python train.py --head_dim=32 --norm="layernorm" --norm_eps=1e-05 --tie_embeddings=true --parallel_block=false --init="normal" --init_std_qkv=0.0395 --init_std_up=0.0395 --lr_head=0.00732 --decay_fraction=1.0 --seq_len=256 --train_tokens=173800000 --steps=10608 --dataset="wikipedia_en"
MLP neurons of a small language model. Each row is named by its layer, matrix (up: input weights) and neuron, and shows model dimensions 0-159. Each number is 128 + 24 x the weight over its row's rms, rounded and kept within 0 to 255. Numbers have three digits each.
A block is one neuron, or neurons of one layer that tend to fire together. After each block is what it responds to, as a language model described it from the Wikipedia text at the highest values.

L5.up541:140133082105145116163164141111123109108151112144152158121150089144133119106137156153118084139129128086109144106090153147136152128112117116144094131105105122162140114150149089136106108077117138105116128152118122126124118143118163116106112071113128087132134111163158150130133157120139143088170102131154154138109153139153167120160099137168096110110122102164155141131178149107158163098142086081160138163103134126128120092155094087105138148110075141111155107142129167102170145131149120
L5.up599:151120089130165141146133138145082085163144161122075167134111103160149105111147144161096127103096117087105117135124115126101168155147187124144075108108114130160125110111162104097137130128137116125107110126124112116117161119168096124116117102108150133169173085107149110176161111087104157115154103106163128083142130112123158138114101098135121108135107117145139141115144143131147154151129125115084099122129149158137097121156087092132139171150135160113168165107132119128141097131121138
Mid-word continuation pieces

L7.up40:142140112091122145151153163155130177158083132113070114108117117141135093130168113112166148134139130123129108154160106149143123144133155167115137127152152118128143093142135078123129108111149105152103127086108168134115123103105188086107118142142154126133094148124123126138077117090107123112127121150115152163124129112090125115139123126143095136137108105115149146191131129118136120143130127138133163118114169152148129049198090120155134105062143137138105137130123141125169118140147140
L7.up150:130135088119158141108125144107149107129156139114175155134104072102085128114130133105156127127142124111142100145144142129180112201137177094142138110103091153117088117105108111122168123115112153156144143137134109133140106168140128140106108128106129116097108115168151134109135150098165121100126120103126181139129179102155129137105103121142145135116131072115138126185136142119144130128105139126172129106110148069098080138156132124076183122102150128138125143131143113089117141098124125
L7.up585:130115104117101171156124180108116129101106167120099126100133112083129112087136139099126176135111139123160114127143111133181155122160125159115085101159143145140129097115101116140164143098116127166090154113105130133139156133149146123133092116114137122110137121127157154127153139125145114124137130105138156116151156129150144081119116137223102161102154089134135069176143123123104114105131111116105152108104130137113127092168093144111167137125102152180118106158113144103165146128114130
L7.up601:138134115124112178102150181087136108129155137148174127102124121088102174117174125110161091092128102117165148120106121138103145114102112142131098127123116152114107090099151137100154112141106140128122104149117105131140181133131143092123154119125105138153141146113179155148114130126165109049145108137131160100121149140147122097098142155180099178101129093136173130150108128139113143169100131140122135123118114125130140116141149122101119113121122104147115139135115068157083138120180120
Mid-number and mid-word pieces

L11.up69:152100119128104182091138110141147190125176132104161109119078169144109121101153108127129135113110127136130134133100152149150112105109147160165120128147130168141148098154138149124129114091138106133154146175142153129147122163164139118145096151117099152146154113123128114128113126139119106089148111117088126121156135089154075151129104155129110172084139112118187082141129139129146149097123110173124098150116075089078133127132114157089127125139140173123096133129126108123138149110099151
L11.up208:121086111064105120151148133148104129118100102159170134140111105089157185127101143117115145127100093084131152151157118151156140145131135121130153174118113154129118099112140167155136134129082135191113168127157111151141157158115132112112097088101140100147139147112153125096139165141106114100130131094128164109130113141109130124109092144061119118138126125119154136174124113132131113141115162140140127108169145138098130095128113142142135111049120169141118094133123132121160158096135128
L11.up213:133105079123144161093153128107162159133136136122129180151108136096120132090117152144151141174114158116127129096122169175155091106138173152168089128132166127114148098183131135116137097119118114149160123139151146104130138120132115143125135100112161108140140137111141180111135091117106106166156124082117147113106131064136115121175087122132107153114126118104135150121151133112112094138122136130134169151147109136096126129133084172130119123095082133133076088149118101140155132111124090
L11.up384:148134122079130162141167123118148157125099152146175126150115106102127121121111167145100143122125090098123071134150112113144120090168132115124141121152150145182126090128133138148137122145086089143110149137148116132137155124148109107128108097083134138103162145109172151102137143098165144126115131063140131096135176128148145082119103088098118150131152105131153110138124113113149121099144164146081141136164138150111127087158137162112182160072107150123121123157123136142168126116136116
L11.up442:123126103121131112179152142119150132157142138109134124126133106130118108148126083116164136123126109148128116141154141123146095137120177136130111143150145112136145138191084182108099113169162143219128122148118120136134166142143119122138096092125120098147129078117152142126121126099175083109148143089133162092125148137114067100126112111171136145091157118137161109129134110134132142114135119148134125156094111107101148122087098116118174164113119162101087122117161141135161137092114128
L11.up531:100132143151142177174132135121165093115118109140157104148124151090151172099114131149103141101138145144133159137105104089128100105113106117141085135151138104161108092131157178131067142139155139121129155119123117161115113177137150116143087103138123143147170099126182154101106099149157145125118128093129133149161141162111135114124081140116152137103131106175154113138124124134110099081101086150127106182126103100117140135121125111138189113132105137135130095124146146128171104108111137
L11.up541:151148095078125152158129169127109136130091127126106124133104107106126110108112164132110142125128105133115104108146129158166148131171124107132146109135142154153101087144149123108154124149117112176130151134130145136144132134180130081144081109074181124117127142123165130115124140125135155112097116069144166126143157109164162123112119073125117145113099118132110108174124117131116098106105134157132153106152130129106113090144116171121176154089123153197114100152132151112179141120102147
L11.up564:167133115116105177152150143121073117140124106135149103156097113143159099119086139195146111091156103139083158142119129138156121114105134125101093135153129134130135124143104142103118140138106171106097126118148135133137135147122103166156091091124135160073137077131133134114114146119177129118150100115095165150130115125085152096154067141113132189190110129142138132171065143139169121120111143145113123131102140143133158127128122143097138105111111123119149144125155123137145125122118153
Digits inside numbers

L7.up303:126104097103095159143101125189125114157110100164149150146118091171146152094129123174143175119070104130083106122176175122123111145157110142143076151105127153186136148108145109142079114112135116173134137131120094134134134090163123115147128098128136084123169108129150106109194114127147110130132083137107133116134135139140132119156141129078129106117132118127142162147149136137077128133119136119123156135106136071150138122142129106096154127119126160135145114114118126088139112130105116
L7.up348:143171142153110134160088121167180149153128136155118137132139135099128144153151085133105124151102094119127093083131130147130160144115149126112102138123100110158092118110153129161127078147127137154106112109123152148102146145186085116078163098155133157117181097110148129128153152109113139130134114157122102126169139074141123129127125127162109129087083097135153124142139105083124120103157125090133128118145107147122105081135158137155106160097144154118138097125108123118164088152165140
L7.up424:127155162110085126170110171111132131123113118131117140128146133112099141103161118119122120130111126120110164112167122130146135106155170135113062138144123121140121107132151149146116125212175135157108119155144132140096159111160100103140145138120136144163155050101112122135154133149109144117151093133096103119073123141165141134068129102192112093123151134150114157095145119073142126156136130115104119117123097144123111138138154136136128113113119127110127116111124130125084120121178081
L7.up429:105201159140128131111089125176163153099065099145056117141128063114147127090126100144122174141118124141154107158171113151172159164127113131145084132142135126144116115131156136162070117137157108147109123131137102135103169119124140142133134135133131142176145085140140126077128109132141116136118128110129141104145133120134152152109148106121088115084146138174159143125175109109109154145141136105125137080126097121115123111126130141085127155122146147115131101112112111134107130136136109
Mid-word subword pieces

L5.up264:118152123158111123092110138148170123134072122167110142160129084151136123128139126135144169177126099092145107147102150132182137096061139094126133090124096143131106108161162106134161093141140157140125177107110138183142178116127186132133141140101150133115166134131124131075121098138133156141109127101102112086141116128127138159139147116171174150141106128093112126145123129153109104101150143067153125130112132097120100118104138131122137134097113123110136123128124134095092111140139142
L5.up458:143166120113151109131128150161138131098106115172138098164161126099164118129147113141072140145139109100158097153146180134172182106102103104121130099162119146112130132149156097158131114161146130169144138132087126170088142121124142079161110089114128107175143144169139143138113115111138146103143115152135106087150116117149116150140147125132125138141176104109148109111108087143134158108112105072158112125109127127112125117087125100108144146130096160083158114112115126101098121114171138
Word-piece continuations, table cells

L11.up89:136135108127107107144140110158136160100129142079115119142123113125098122143128162102125126113084090127137098095137136135138133143072122100109121138179131121147120135099121141127132153130130149161120149143119077138157147090090158157163106121102136129170157152168154105093147094133129157097118148127151146138128135119136123133128140122154102123100144128138136138146183153105120125057130090138137148133094122162108151126081156107081157151092103129143150061131090121125095166170169118
L11.up425:141150134120135189113176119135179115116109144133102109105130073126090113155123131144133140103115146118100114099107154175155126173123150139110138102180142156143155119110126117115106169121115091138172138117143164125147167126114145123143105188129125121146124110146115129121131102069132161130116150150109115099111135143147100141160123126157130117073132137116130135114162141083166112099096110107054128162133107139123142131131134122149154099067132172129127098125091131119105147151147137
L11.up473:135152115181117139129099120139101137097109128125180120178142071169107171124154153128167130175108103108144133143117130123127190143103165100125142163114124150145123158106129133113137119089135125168138151115118125156121170123127133110148140130094167110095123110136155087134148135074132144124168124078096148123137116113117153104146127104126122124096124105101147144105075157143126113116115138086138097153131159155129097097066135104082151136112119151122160109118138106092116131140108100
L11.up477:117142135118162123109121146127158132117104091132150149136139148119108124126152117088121134129137108112160126135070092158175173148084127086100160097134104151143118133113100120164156107144137104155188164133146135157115183178141133144157103125113089117136177132146177113157142134129149162080163089158110122129157122124127145141143113100129148124109141107151183125116155104126172102124120134134094129113103124128136134118103111117112198132118093131082113114089128146126105130125150112
L11.up543:170144083157127128122104135146168113104091126124112151140069113172171122080129134098134162150119130136171088125109126156106195168073136125146119118117107161131113155165113108130154162116179148131154143149109093137126176134131144120172113141145164126135164081131123096142132119114145141157144126137146149123141109122145101124122151110185099143091136115097154155112110140143130104107117133134118142117078147156086112105110110116120130114136145146100129119102110081083119129119138136
L11.up559:163131117126139146160172113134148161099140093104128174176128122125139161114164163084158134127103137131127123086133101167108111079144125096147112129173152126125129100130133115141170118107119123127101140128131149080121141116147136111162104123133145109155118108178125147098127066145153137140155182111113113111163119111161123099100163133152123124125104137168157143156089150151146147118098119144141156146105107108104161123109120126154152123066126132115134104148068157112099158128150099
L11.up606:154157128129167123128157114123142135091122121132111099142157128167129113140112081133139082125145146115117096136141176139168137086112151085094143109166151135132119130167154144127149119163141093114149134098102153123114103176103121125139120111115139111157119110132156129077141088129091149097140107077162133154128158090185088123137153108139167133106110082083140131142120127130119119119114113147108150169134113114096135111155129136132120199132129090121089154107120153091088153136114136
L11.up607:164171127113121109153127137148179155094101136094181116138064124132124139118107104135140112126127110089117140105143135137141137155094108121139069120152170150105130129090123125116112113123143102133118186148102142168144082132072162165106102149113138176159127137163116091102125085149153102163148132111101153123167115149151112138145137124109128160132127145127173077136105142128097098139123127111117142121097105115151113120109115161099125164079112139164135129155120132104117124149100126
Word completions and approximators